Weights of a small transformer language model: rotary positions.
MLP neurons of a small language model. Each row is named by its layer, matrix (gate and up: input weights) and neuron, and shows model dimensions 176-239. Each number is 50 + 12 x the weight over its row's rms, rounded and kept within 0 to 99. A neuron's up and down rows have the sign that makes its largest values positive.
A block is one neuron, or neurons of one layer that tend to fire together. Before each block is what it responds to, as a language model described it from the Wikipedia text at the highest values.

Periods closing long narrative sentences in prose, often before a paragraph break; also word-start fragments like reg (regime, regency), dr, as.
L5.gate22:58 45 39 57 73 62 60 39 51 33 65 59 49 84 55 22 64 70 41 36 43 53 56 46 51 50 38 49 38 70 69 53 63 37 65 42 59 68 52 44 52 57 61 56 42 51 59 41 62 54 47 29 51 40 37 26 75 47 42 66 40 42 46 48
L5.up22:20 46 69 43 47 50 56 37 59 42 41 53 49 55 54 46 45 34 29 57 40 80 63 58 43 44 32 59 39 57 48 62 50 63 63 47 59 48 43 45 42 43 50 19 46 31 39 55 46 70 50 28 60 53 35 34 53 76 50 53 40 49 53 40
L5.gate55:38 64 67 68 51 60 46 43 63 72 48 55 61 67 36 45 43 39 65 55 43 58 52 29 55 60 07 44 33 62 58 34 56 47 65 43 57 45 34 43 53 26 32 55 23 44 47 46 52 47 30 46 15 48 41 56 35 50 53 73 50 47 46 49
L5.up55:58 53 34 52 56 67 70 41 48 49 51 67 55 50 41 44 62 49 76 60 58 47 60 41 54 38 31 47 48 47 49 25 64 38 56 35 53 53 31 40 37 28 37 44 53 37 57 55 37 53 58 60 58 65 45 56 49 67 54 53 42 35 49 50
L5.gate124:43 38 51 44 54 39 48 27 51 41 59 47 36 42 31 51 52 74 41 77 66 51 52 50 59 59 48 43 59 57 31 64 56 32 46 50 61 55 40 42 43 32 46 56 49 44 62 70 50 52 56 60 60 57 35 40 26 42 57 56 44 34 41 48
L5.up124:64 49 49 58 65 47 52 67 57 43 45 69 52 56 60 39 55 65 38 42 54 36 62 43 77 52 38 53 48 47 61 71 51 32 49 15 63 51 55 45 69 51 61 62 60 52 48 50 37 63 61 41 43 61 56 40 33 26 25 60 44 50 52 62
L5.gate182:62 71 67 50 48 62 49 33 50 36 56 67 53 51 52 40 57 61 45 48 61 49 37 62 18 36 56 71 36 47 59 42 43 44 34 35 70 76 38 52 55 63 50 60 60 47 51 57 52 36 51 46 39 32 47 49 40 38 37 52 47 52 49 18
L5.up182:31 38 48 30 46 64 59 48 54 52 44 50 61 45 58 76 43 56 49 49 56 39 30 55 13 44 58 40 53 40 47 36 47 56 41 54 64 62 51 31 39 31 46 71 46 47 65 23 55 66 59 37 33 48 62 61 68 36 60 36 72 79 45 40
L5.gate448:46 57 71 34 65 56 65 51 66 59 42 40 62 57 41 55 40 44 42 40 42 58 43 57 51 55 49 50 46 42 45 34 62 43 34 47 69 70 36 57 52 47 37 39 41 54 74 43 43 60 77 29 44 53 56 46 36 49 31 63 45 69 28 49
L5.up448:50 46 70 82 52 40 31 37 49 61 54 40 45 65 40 58 37 38 58 55 57 50 60 54 65 56 55 54 42 42 47 49 64 41 81 39 68 56 65 74 50 50 32 62 30 36 40 44 21 49 42 52 53 16 40 27 60 68 41 85 38 51 57 60
L5.gate460:58 57 56 52 50 39 39 43 48 61 50 49 55 67 31 58 56 69 48 44 38 43 52 43 39 41 45 47 64 40 54 54 56 57 32 46 39 68 66 53 38 52 39 59 38 30 73 59 45 58 46 52 43 31 59 41 68 51 52 45 41 50 26 48
L5.up460:39 47 42 41 52 46 60 48 61 55 57 44 70 53 35 48 34 42 46 50 35 45 35 50 46 44 35 54 49 40 74 47 53 56 48 39 48 56 53 42 41 34 41 35 36 47 39 35 53 57 53 47 43 72 53 43 26 45 55 49 63 43 57 56
L5.gate597:46 55 50 48 57 47 52 38 39 44 51 26 62 51 58 43 52 33 74 64 66 68 37 54 44 56 34 33 53 58 50 41 64 61 31 49 38 79 41 30 43 56 45 48 44 66 42 54 60 54 55 71 64 46 46 54 49 59 54 27 38 26 39 48
L5.up597:55 47 32 56 36 44 62 62 64 45 49 31 48 68 51 75 44 47 67 53 54 53 49 40 43 64 39 33 58 45 63 52 52 40 56 42 51 52 49 62 56 42 66 59 54 64 55 47 30 53 57 30 41 50 42 42 57 67 52 48 53 51 54 65
L5.gate636:77 51 71 51 31 51 49 34 55 26 69 51 71 56 33 39 42 63 46 45 43 64 47 43 45 50 36 44 33 67 42 63 48 54 47 37 40 61 47 35 51 54 54 56 59 58 54 70 61 74 49 25 58 64 46 35 57 34 62 62 21 34 39 50
L5.up636:41 69 41 46 41 23 88 52 55 50 58 43 50 58 36 57 37 64 59 45 42 59 57 75 42 40 50 52 38 63 43 67 54 47 59 48 46 50 65 47 33 67 78 61 63 64 45 52 67 56 75 35 66 68 66 41 40 51 56 66 40 42 51 37

Full stops closing a complete sentence in narrative or biographical prose, typically before a new sentence or paragraph, as in "a retired Saudi football player." and "miss over a month of action.".
L9.gate461:64 51 55 57 49 37 43 39 60 49 52 53 69 44 45 74 22 47 54 62 34 49 41 57 47 45 66 47 50 38 58 59 50 32 48 32 60 50 18 47 28 37 58 52 68 33 48 47 32 46 41 36 42 61 65 42 39 56 57 52 41 66 40 25
L9.up461:64 34 52 79 24 30 33 53 39 43 39 50 49 67 38 61 71 68 55 56 71 26 64 58 43 33 39 41 46 29 63 45 51 58 38 51 58 64 62 55 45 46 27 51 55 54 45 58 38 57 52 55 36 43 43 40 77 53 48 70 30 55 56 59

Year numbers (mostly 1990s–2020s) in dates, after a month and day, "In", "until", or a table pipe, e.g. June 15, 2005.
L2.gate117:46 49 43 47 53 61 69 57 44 51 59 52 49 35 44 50 48 43 61 47 46 47 49 59 49 44 47 43 62 48 49 31 40 28 48 66 40 56 66 41 59 61 54 58 43 35 37 33 34 57 80 45 68 62 42 59 47 58 66 40 49 63 30 59
L2.up117:55 52 38 56 56 56 64 46 59 50 68 50 66 44 41 47 43 42 50 59 48 44 52 29 28 44 48 41 51 67 68 46 48 53 53 42 38 57 57 47 35 32 60 46 50 28 42 47 74 57 45 46 45 43 61 29 33 43 47 62 45 48 74 57
L2.gate127:66 68 65 55 47 19 39 36 53 67 51 26 54 58 78 48 61 54 42 39 39 31 26 46 60 40 37 49 38 35 52 58 42 66 47 64 37 61 52 53 51 49 52 50 33 65 43 60 33 42 70 58 39 42 48 42 59 41 37 50 36 64 49 34
L2.up127:50 52 31 56 47 30 38 52 55 41 33 62 50 57 39 70 43 57 52 60 49 52 49 38 43 65 57 45 23 52 56 50 33 43 36 57 46 35 57 47 61 60 46 47 53 54 44 58 57 67 68 57 32 43 70 09 53 50 45 49 42 50 35 41
L2.gate171:53 56 42 67 53 59 62 39 40 54 54 41 48 49 42 38 43 46 47 59 43 56 37 50 41 42 40 47 66 41 63 56 61 44 38 61 47 40 53 54 42 49 39 58 53 44 59 22 46 47 45 53 57 53 40 65 57 47 50 61 60 59 71 45
L2.up171:36 49 63 57 56 36 50 30 50 53 38 51 33 67 48 37 56 55 49 38 66 64 52 18 44 64 35 41 49 46 60 35 24 51 74 53 64 37 64 58 64 51 63 46 43 48 69 51 62 53 38 62 47 49 56 67 56 68 57 46 42 31 29 58
L2.gate250:37 44 60 67 43 45 46 42 60 41 57 33 28 48 65 51 50 26 67 36 57 53 50 48 56 69 72 34 55 47 39 45 37 70 28 55 51 46 53 47 31 58 44 62 30 54 60 74 32 41 34 49 65 46 65 63 43 49 46 49 31 17 58 58
L2.up250:56 48 43 56 53 36 53 59 44 56 74 50 34 52 35 55 46 25 76 25 45 42 60 56 59 32 71 35 58 49 27 53 48 45 49 51 55 41 64 49 29 60 59 76 44 48 50 60 38 40 56 51 53 52 75 57 41 61 64 43 34 51 39 57
L2.gate318:58 29 75 66 62 61 52 58 50 59 57 41 49 51 34 25 49 39 74 40 39 52 53 42 42 46 45 71 48 51 46 54 45 62 56 43 68 39 63 70 55 41 52 56 43 66 68 37 46 37 40 43 43 33 38 55 63 46 42 44 52 55 60 34
L2.up318:48 78 50 47 57 54 48 48 44 19 52 59 53 61 50 28 68 54 53 57 61 54 59 47 53 61 60 47 56 31 37 46 34 52 45 57 49 41 43 47 51 56 40 50 46 68 42 49 59 38 27 65 47 45 43 77 45 50 57 44 54 40 49 52
L2.gate366:65 55 61 40 40 56 39 56 39 38 61 43 61 32 51 39 48 44 63 55 75 41 62 57 67 52 54 39 43 57 53 48 38 47 58 42 33 67 61 63 43 52 51 21 57 54 42 50 47 46 35 41 51 43 40 61 67 72 63 30 58 56 55 71
L2.up366:43 39 41 57 36 72 67 31 52 51 58 32 58 52 43 47 54 47 52 43 41 53 45 31 26 32 45 40 43 46 36 53 45 42 53 40 24 50 53 55 33 57 45 58 54 44 49 46 48 56 61 44 36 55 46 45 60 35 67 57 82 50 49 52
L2.gate509:38 49 69 62 55 59 49 60 55 64 50 31 40 70 32 44 60 44 64 65 61 61 41 41 14 42 53 74 64 45 45 38 28 48 65 47 47 54 45 54 58 55 39 57 62 28 37 50 32 52 57 48 49 35 48 46 56 57 72 60 46 55 38 26
L2.up509:58 45 50 46 48 48 56 36 57 56 49 55 58 24 52 45 29 51 54 53 37 77 40 52 48 40 71 61 49 40 43 42 50 40 51 51 34 48 64 54 49 53 41 29 60 31 57 35 51 47 70 46 74 54 50 49 43 65 58 47 43 37 66 38
L2.gate581:49 46 78 65 65 63 59 60 47 38 45 27 41 34 61 41 68 32 51 61 48 64 67 42 27 64 57 45 57 56 38 44 50 63 36 51 48 59 40 46 69 36 42 27 47 23 64 57 49 57 47 48 56 70 59 41 57 61 57 50 60 42 53 49
L2.up581:48 45 59 68 62 45 40 76 49 62 48 42 51 50 57 31 69 47 38 51 42 68 70 67 40 48 51 39 59 43 42 38 50 57 50 51 54 53 54 59 60 41 55 60 56 37 52 52 52 47 64 38 68 67 46 50 57 72 56 52 52 84 47 27

Periods closing factual declarative sentences in encyclopedic prose, often after census figures, dates or measurements ("people in the township."), plus a few word-final letters such as the A in £A.
L2.gate6:55 58 23 53 53 34 39 51 51 46 47 63 48 64 57 58 62 58 54 38 31 51 42 64 47 38 32 47 68 55 36 44 67 46 66 53 63 61 74 40 43 62 43 63 73 39 73 47 46 39 34 45 66 41 49 59 41 49 61 47 28 72 41 52
L2.up6:39 64 17 33 67 46 37 50 38 60 38 60 14 40 77 52 62 39 34 51 37 40 67 60 55 59 26 46 44 53 36 68 63 45 61 28 59 33 69 55 48 64 50 53 55 40 35 44 50 44 65 37 54 48 52 43 58 66 18 47 36 65 45 29
L2.gate43:48 70 63 51 69 52 49 43 55 57 50 57 47 77 57 59 54 38 56 54 28 58 52 49 70 82 54 48 56 41 44 64 63 39 34 57 68 85 60 40 44 45 41 44 60 40 44 75 28 49 59 29 50 54 57 50 50 55 28 61 45 45 49 50
L2.up43:43 50 57 55 58 32 70 56 60 56 37 53 54 51 52 81 39 71 65 49 41 41 40 62 45 30 48 41 50 48 31 43 57 39 46 43 33 47 47 55 62 51 48 63 48 42 59 45 53 67 69 57 43 35 66 46 54 67 46 52 40 58 42 38
L2.gate180:52 34 65 51 48 25 47 63 68 34 41 44 55 62 50 57 35 45 61 50 58 75 45 43 29 54 59 54 28 52 48 50 50 45 58 45 48 56 60 59 50 56 64 48 28 46 68 54 30 40 43 58 64 32 63 27 50 48 63 56 40 45 65 56
L2.up180:50 34 50 60 39 39 53 72 73 62 64 53 62 69 46 36 50 56 64 38 38 55 63 31 59 54 66 41 48 63 47 37 62 34 41 64 33 42 65 61 46 43 56 46 44 46 51 44 45 50 70 54 55 33 39 46 58 57 57 47 50 77 42 55
L2.gate495:37 54 33 32 49 41 45 56 48 54 41 68 54 54 54 50 34 34 68 53 44 64 65 73 64 51 68 52 65 35 62 53 62 30 58 53 68 44 70 50 35 52 46 40 55 66 79 65 67 45 50 55 51 55 45 35 44 59 39 54 30 28 41 48
L2.up495:40 64 41 44 52 50 42 52 44 64 44 61 77 68 33 56 51 68 14 43 46 55 73 71 45 35 64 60 55 51 55 58 45 31 67 40 64 52 67 39 52 70 66 40 69 60 54 54 45 32 67 33 68 55 52 42 58 38 30 64 36 57 28 39
L2.gate560:42 54 29 50 59 40 64 62 47 55 64 46 46 57 45 52 69 25 48 50 56 84 49 59 53 42 50 58 48 61 67 49 42 39 69 51 63 54 53 46 57 74 51 47 62 63 44 50 41 41 50 71 67 45 60 31 51 46 42 61 30 51 46 67
L2.up560:36 70 51 70 44 49 48 41 58 48 37 36 55 44 57 43 44 21 67 49 63 40 24 64 69 42 33 61 66 50 64 23 56 41 53 42 34 51 46 36 39 60 68 52 60 55 52 81 42 58 41 56 48 43 35 38 26 48 27 40 60 50 68 67
L2.gate573:02 48 43 43 61 39 57 44 55 68 49 48 36 61 39 51 64 66 39 50 42 72 57 63 28 48 62 39 43 49 63 42 54 52 55 45 75 42 59 53 63 49 64 55 59 58 43 57 41 46 63 57 44 31 41 33 51 54 45 47 39 68 50 51
L2.up573:47 61 34 48 30 39 51 62 35 61 43 52 46 45 63 60 59 51 48 65 43 52 44 65 64 52 42 50 26 40 66 41 61 32 62 42 52 76 61 40 36 45 43 35 35 52 54 59 55 44 55 37 75 45 50 46 43 56 25 64 35 55 51 45
L2.gate625:45 59 45 70 60 43 38 66 54 59 49 48 56 53 49 50 70 51 39 58 22 39 54 63 63 54 60 48 41 43 53 65 54 43 85 50 54 31 41 55 46 59 55 46 37 43 63 47 24 39 65 44 50 50 41 29 60 54 60 48 51 83 58 42
L2.up625:33 64 25 42 54 45 38 49 56 64 37 57 31 60 80 23 37 38 51 51 56 58 33 43 53 30 49 61 53 84 42 43 16 30 44 57 57 32 46 61 50 66 42 46 39 46 53 42 55 51 58 51 65 42 56 50 42 55 41 42 47 55 57 52
L2.gate629:58 39 40 59 57 21 37 56 41 50 47 66 65 39 52 64 45 52 58 40 49 33 61 74 41 57 41 61 53 43 49 40 63 43 55 48 42 37 36 51 42 54 35 42 63 74 57 68 59 42 30 68 32 53 52 31 47 45 55 31 54 49 57 58
L2.up629:43 23 46 59 54 25 49 43 41 61 66 62 40 47 62 57 55 48 56 34 37 52 61 68 49 49 44 51 49 41 35 33 68 48 50 51 44 36 51 37 52 41 30 55 73 70 45 73 74 49 28 53 47 50 44 49 43 41 45 34 55 67 39 60

Four-digit year tokens in structured text such as filmographies, career lists, tables and citations, often in parentheses or before a dash, e.g. (1997), 2024–present, | 1979–80.
L5.gate102:46 55 51 35 36 49 42 54 61 11 52 47 36 59 48 48 42 25 67 58 58 61 58 35 23 62 51 55 40 49 50 70 20 72 49 37 39 48 55 60 33 72 46 47 55 70 50 65 48 70 53 62 46 81 54 72 52 48 63 43 46 48 38 40
L5.up102:41 41 43 59 39 77 42 58 27 25 63 63 58 54 43 56 62 37 62 53 43 65 32 52 32 72 61 44 73 58 51 54 56 57 46 51 59 49 71 53 46 30 68 71 53 35 55 51 46 60 40 52 50 48 70 56 58 30 58 55 56 51 61 62
L5.gate127:47 37 51 47 66 56 38 38 39 56 44 36 34 34 61 59 59 47 47 41 42 48 64 18 53 60 43 68 44 45 44 78 24 47 61 30 52 36 47 50 55 72 26 38 58 31 42 56 54 46 59 57 52 42 67 47 42 38 58 45 67 47 67 47
L5.up127:50 51 64 56 46 37 45 41 61 50 45 62 46 41 60 44 45 36 50 55 43 48 34 28 56 68 52 53 46 19 58 55 48 45 28 39 62 38 62 72 26 76 44 42 44 68 43 34 44 38 33 47 37 42 41 61 36 71 57 57 67 50 51 69
L5.gate178:61 54 59 47 55 47 69 57 64 40 32 50 30 45 62 56 63 44 72 57 36 43 51 36 67 63 65 59 39 39 47 43 49 40 55 31 44 73 48 21 43 65 41 46 46 43 67 46 61 43 61 65 51 45 79 61 50 43 59 64 45 57 14 42
L5.up178:75 39 42 71 35 48 62 60 29 53 50 54 47 49 32 51 52 49 50 58 34 50 42 50 44 53 62 33 41 37 48 37 27 40 63 29 44 71 44 29 47 61 35 60 70 34 56 67 74 48 53 59 27 72 44 75 47 48 64 70 42 49 48 39
L5.gate356:54 38 59 50 27 51 57 61 49 54 61 57 29 39 52 50 41 32 68 48 75 73 54 47 42 56 59 39 40 30 30 40 52 63 43 62 52 61 51 48 42 62 59 41 50 48 48 52 38 48 55 42 77 55 51 45 55 58 38 68 55 51 57 46
L5.up356:60 49 48 55 43 58 73 54 40 58 54 40 54 64 49 51 49 52 42 41 45 63 53 55 53 65 77 54 51 27 37 50 63 70 70 24 54 39 42 47 44 66 58 53 50 57 52 46 39 38 29 49 43 38 43 69 67 30 67 53 58 66 65 40
L5.gate480:34 71 48 42 62 71 44 49 27 50 41 65 26 30 67 40 42 37 48 55 62 61 23 50 66 60 50 49 32 72 41 48 41 57 58 33 54 46 69 40 30 59 68 50 50 37 44 56 48 60 55 65 37 46 50 57 37 54 57 48 52 45 40 65
L5.up480:59 31 28 28 56 59 25 50 53 63 62 43 42 43 66 57 52 60 54 63 45 52 44 54 46 54 80 62 74 26 61 54 43 63 49 67 48 43 47 51 46 71 41 60 60 47 48 50 39 20 54 36 44 41 67 57 42 29 60 58 48 36 72 44
L5.gate507:49 35 57 46 75 63 69 50 27 48 34 50 51 38 53 44 50 51 62 57 52 52 61 36 58 60 70 61 57 40 26 61 58 63 47 32 46 59 50 38 24 46 62 35 58 50 69 48 38 46 49 50 47 43 63 55 46 29 47 53 29 39 55 65
L5.up507:65 60 58 47 47 35 61 38 63 55 63 64 56 56 50 57 57 47 53 46 43 63 45 44 36 63 47 70 38 66 40 39 45 33 64 72 52 58 78 37 50 46 34 37 28 47 45 43 47 51 64 41 31 39 55 31 46 60 37 50 60 53 43 36
L5.gate541:64 46 77 42 59 73 44 52 42 43 74 43 38 46 57 34 45 28 55 48 51 59 64 31 56 64 62 59 48 62 66 66 60 46 55 57 65 63 43 65 58 58 48 60 35 54 50 61 49 53 24 53 46 44 76 63 57 64 42 36 66 30 42 68
L5.up541:50 50 52 49 58 54 52 65 53 56 60 39 24 49 54 56 66 32 52 49 63 45 37 55 39 37 43 54 28 52 63 48 60 47 69 59 46 57 61 51 47 51 41 56 71 31 53 23 51 52 41 55 65 35 51 25 48 57 62 54 60 58 68 43
L5.gate604:54 57 48 39 72 54 58 58 49 41 74 54 69 49 56 58 39 52 73 35 37 46 49 44 43 46 46 56 59 63 61 19 58 60 33 43 71 43 56 26 42 63 50 54 47 51 36 45 56 44 68 45 38 40 46 58 48 38 62 33 60 52 47 42
L5.up604:63 49 52 69 34 49 65 36 44 73 64 66 61 42 47 60 42 24 60 43 42 52 67 41 65 33 39 31 52 30 53 29 44 46 40 64 49 64 60 61 51 55 43 38 54 52 50 52 48 46 45 43 56 58 50 66 63 40 53 64 39 50 60 44

The final token inside a short parenthetical just before the closing bracket, such as years (2011), units (m/s), numbers (14.7), or abbreviations (PKC).
L9.gate404:36 52 60 57 56 41 45 43 39 38 64 79 43 35 69 62 58 55 51 39 43 54 51 53 63 54 72 57 51 49 51 65 53 46 35 70 53 55 34 48 44 65 49 54 46 58 62 46 51 36 40 80 52 38 54 69 39 60 48 68 43 54 37 47
L9.up404:47 49 48 66 46 55 54 38 41 35 55 36 45 34 36 76 34 65 69 66 43 57 58 39 61 36 40 44 42 51 42 43 46 39 52 42 49 51 61 53 31 52 49 43 60 30 63 46 37 35 66 21 59 40 66 40 71 52 46 46 47 41 14 35

Four-digit year tokens that complete a date, mostly after a month, day-comma or "in", as in "3 December 2007", "In May 2010" and "(1996)".
L9.gate562:43 46 46 59 54 51 51 46 60 36 48 49 81 46 55 45 52 41 44 42 65 41 27 32 49 53 39 55 51 50 59 52 64 44 36 35 39 63 35 36 49 30 54 29 54 47 66 57 32 68 47 50 43 58 49 52 38 47 70 56 70 50 45 33
L9.up562:44 70 61 60 44 38 41 34 45 59 61 22 64 51 68 39 49 41 53 50 61 58 50 49 53 45 56 41 72 65 53 46 32 72 25 55 52 73 58 37 37 65 56 55 28 52 49 44 43 51 42 59 71 47 58 51 54 53 47 42 66 47 51 51

Tokens ending a bracketed or list item, chiefly second years of ranges (2017–2018, 1934–2017), "born" after an opening parenthesis, and last pieces of personal names (Jarman, Darmon).
L2.gate11:68 38 42 41 65 39 53 50 55 52 55 51 35 78 60 61 52 53 71 50 56 67 55 55 48 46 50 58 54 33 51 50 58 43 45 48 75 60 65 64 53 74 44 62 36 59 43 37 49 48 47 56 36 43 54 42 80 49 36 38 43 58 52 51
L2.up11:59 45 54 58 40 55 42 61 50 43 46 49 45 33 65 71 22 33 68 55 50 45 58 50 42 57 55 56 70 46 51 51 73 41 52 53 36 48 49 54 21 40 37 65 74 30 48 51 73 59 46 46 45 60 55 52 65 53 86 43 73 52 47 56
L2.gate50:65 61 25 55 50 70 32 68 62 41 76 46 37 52 64 41 63 55 36 30 70 52 47 52 67 33 40 53 40 61 50 38 44 60 41 55 26 61 46 51 33 74 32 39 43 42 41 34 26 68 58 45 51 54 53 47 57 59 46 29 62 46 59 54
L2.up50:56 67 35 68 65 50 38 60 54 36 50 46 54 40 59 70 72 45 44 36 68 52 59 37 27 57 39 65 35 55 57 52 43 50 80 68 58 44 52 68 45 57 46 56 46 29 46 48 39 85 57 38 42 46 53 26 60 51 52 51 23 73 59 57
L2.gate136:48 58 34 61 39 50 40 37 62 53 25 33 55 59 54 55 66 37 62 53 36 49 41 54 34 61 66 61 58 19 58 56 51 60 56 56 50 46 61 39 42 58 41 66 27 56 51 62 23 39 61 47 66 46 68 57 70 42 53 44 55 60 37 46
L2.up136:76 36 54 65 57 59 60 60 63 64 52 65 58 56 52 36 56 45 44 22 33 67 48 50 39 27 43 43 53 36 43 53 37 53 33 67 63 52 57 55 41 37 41 34 70 37 48 62 57 39 65 70 53 60 45 50 49 54 46 46 32 49 24 35
L2.gate156:42 53 43 38 55 60 49 37 52 47 34 30 47 35 52 31 44 63 28 46 44 62 46 49 46 63 50 60 38 35 67 48 52 71 61 44 64 51 65 62 41 43 39 42 32 44 42 55 40 29 53 63 45 51 62 46 61 40 68 59 46 47 53 41
L2.up156:44 48 42 59 53 51 53 54 46 53 41 49 51 35 34 56 75 59 40 60 58 32 46 53 46 39 58 45 34 29 71 44 48 62 51 54 50 54 71 69 54 42 28 34 42 40 19 63 54 49 53 57 51 64 50 51 62 45 87 49 38 56 64 35
L2.gate295:56 48 59 71 42 63 44 40 52 58 64 34 44 58 49 48 39 52 50 39 60 61 38 47 65 39 49 68 55 36 76 53 66 48 53 49 69 57 44 41 47 67 43 50 36 56 41 29 45 50 31 37 48 42 31 42 50 57 60 58 32 69 66 49
L2.up295:60 47 43 48 65 25 34 44 43 58 57 44 36 39 38 39 50 64 53 41 75 56 39 49 73 24 41 33 54 39 48 39 37 50 42 34 46 57 43 50 48 43 61 42 64 36 38 54 50 44 38 49 36 43 30 33 47 67 68 51 44 56 38 46
L2.gate500:78 62 51 40 58 60 51 48 60 43 39 35 58 37 38 50 50 35 48 53 63 62 48 42 58 65 72 59 46 52 58 51 54 60 34 64 51 63 37 41 39 50 23 54 24 58 42 40 40 56 57 75 67 37 53 55 62 80 45 50 66 48 60 49
L2.up500:42 40 61 66 45 42 43 53 51 53 39 42 43 43 53 50 29 55 53 47 34 64 56 35 65 48 50 44 39 23 51 48 42 48 31 54 43 41 60 49 56 48 31 58 56 17 49 37 52 52 54 58 51 45 32 45 52 46 45 54 45 59 49 37
L2.gate526:54 42 59 61 44 51 36 51 68 40 42 37 20 54 51 51 67 55 70 45 66 55 47 43 57 40 67 34 47 52 46 34 63 70 56 43 76 48 66 58 47 53 64 52 16 34 60 45 37 62 35 65 49 31 40 55 34 52 58 68 42 50 46 53
L2.up526:57 54 45 65 24 59 55 51 45 47 48 35 55 30 53 52 52 46 68 43 50 44 38 39 73 63 48 55 38 55 56 23 53 39 38 52 19 58 47 66 41 60 55 40 31 45 31 68 65 49 47 67 56 36 33 45 67 60 56 59 51 48 54 39
L2.gate545:39 52 29 63 45 54 62 42 58 61 47 31 47 55 50 71 64 31 70 39 47 38 27 38 67 45 50 53 50 42 23 40 42 42 71 45 52 57 36 52 65 35 51 60 27 27 39 35 63 64 63 39 34 28 59 39 23 55 22 48 48 38 50 40
L2.up545:49 67 53 59 41 57 58 52 56 45 39 33 72 53 42 56 55 47 61 25 50 52 42 25 51 62 59 61 54 60 54 51 55 59 44 65 39 53 43 53 56 44 55 58 41 48 31 46 61 55 49 71 46 39 49 34 48 40 46 45 69 50 55 13

Year numbers that complete a date, mostly after a day and month or "in", e.g. 24 March 2022, January 22, 2017, in 2007.
L5.gate48:33 66 46 68 41 35 46 40 49 45 22 59 42 38 31 50 28 41 42 75 32 72 51 50 40 52 40 43 58 55 28 50 41 64 29 67 68 42 72 50 40 53 50 30 48 36 45 50 29 48 36 34 44 43 29 43 48 45 42 41 52 55 47 50
L5.up48:32 29 51 49 68 59 33 60 53 52 58 71 50 57 43 47 56 59 35 38 51 49 75 58 50 70 72 41 74 76 65 40 54 61 56 52 58 52 51 57 47 56 47 47 33 47 59 51 37 31 80 52 44 45 46 50 53 72 62 23 41 56 65 57
L5.gate176:50 28 69 48 68 61 54 50 40 29 43 62 39 56 61 47 47 56 46 53 56 58 62 43 53 32 41 46 39 57 50 42 34 67 42 49 55 67 47 51 40 48 67 50 26 53 48 36 48 51 23 58 56 66 54 58 51 43 47 37 44 30 47 50
L5.up176:32 54 57 59 42 68 67 58 61 55 61 47 59 64 52 47 51 40 59 58 39 49 55 47 55 44 41 30 47 46 26 40 67 50 25 66 70 45 58 52 44 63 49 61 41 57 37 36 55 34 38 54 39 48 46 58 50 52 46 57 58 64 69 31
L5.gate193:45 54 61 43 43 51 59 52 53 56 37 58 53 58 56 63 67 53 33 49 43 39 42 30 47 50 46 52 52 55 26 75 38 48 32 51 46 67 31 63 43 77 47 40 45 45 63 33 78 41 50 50 65 28 50 64 52 54 38 24 65 36 32 59
L5.up193:64 34 53 45 51 46 37 29 37 65 45 29 57 35 57 40 59 64 55 61 61 37 50 52 57 39 54 44 37 49 57 29 42 66 58 42 47 80 58 60 54 49 50 48 42 41 40 36 39 61 50 36 45 46 36 52 61 36 48 36 44 44 50 42
L5.gate362:46 63 48 61 57 58 60 55 73 44 46 47 51 43 56 59 31 50 43 57 53 54 51 14 30 16 31 35 40 47 72 64 43 38 50 65 47 63 46 46 41 41 44 28 43 35 30 54 63 71 59 52 64 73 50 51 49 58 52 35 48 30 47 24
L5.up362:51 54 45 42 42 47 52 34 65 44 64 43 39 34 71 35 43 48 48 38 50 60 77 45 67 67 63 48 64 67 39 35 49 57 44 73 67 60 55 40 54 48 30 48 55 49 49 32 29 55 68 46 46 55 69 65 53 49 61 43 52 46 28 55
L5.gate363:50 49 48 54 43 43 50 38 48 45 55 39 76 71 45 36 58 48 54 41 52 70 51 55 67 36 43 57 58 47 46 52 47 36 26 39 52 56 52 50 34 39 37 27 50 83 41 38 28 65 31 37 51 59 43 38 43 49 62 57 54 41 58 35
L5.up363:46 58 40 46 40 54 53 32 36 59 76 54 42 54 39 48 49 50 34 51 59 41 42 35 50 65 35 34 41 54 54 65 47 63 40 45 67 32 44 45 50 32 59 44 67 59 66 59 71 57 40 39 50 66 45 61 41 43 62 51 61 63 26 63
L5.gate416:64 56 63 42 56 33 56 24 46 49 45 57 39 53 57 60 45 31 40 64 50 55 58 51 45 49 40 26 39 65 48 39 50 51 35 42 41 54 50 52 23 69 64 55 39 62 89 50 27 52 62 59 68 37 50 57 50 52 58 65 66 39 32 58
L5.up416:59 61 47 57 59 39 42 57 72 71 76 45 39 40 90 45 36 53 37 48 71 47 51 69 59 46 40 45 66 64 39 41 39 21 52 29 59 43 49 49 55 36 83 75 44 69 59 67 55 41 44 45 61 26 40 53 54 46 45 41 57 54 38 57
L5.gate573:48 45 44 56 63 44 63 63 64 55 43 49 60 47 57 51 46 53 56 57 52 34 55 55 62 48 47 47 52 42 54 40 64 52 24 31 57 52 51 21 55 28 39 29 27 47 51 36 69 29 55 51 57 42 57 51 29 39 53 55 41 41 34 47
L5.up573:64 46 40 51 59 27 50 63 62 59 32 46 61 49 53 51 46 47 37 56 52 70 41 36 53 38 75 45 34 49 52 43 43 43 48 36 70 40 73 54 56 40 49 53 44 65 34 45 54 48 56 68 46 34 43 61 68 55 47 50 60 55 33 51
L5.gate602:48 68 55 56 44 46 33 42 60 43 38 38 39 49 49 29 31 40 67 49 53 62 27 45 25 51 41 46 40 55 44 49 40 67 35 62 60 45 56 51 42 57 53 53 33 49 54 49 31 54 33 33 79 47 47 66 38 58 53 60 66 33 35 48
L5.up602:34 53 56 66 42 76 41 55 35 73 42 42 30 70 49 40 25 54 49 61 56 63 34 63 48 44 57 48 45 46 46 42 43 38 51 56 52 31 54 53 17 31 56 56 51 54 48 48 26 33 44 37 43 19 46 40 53 52 51 56 53 29 59 46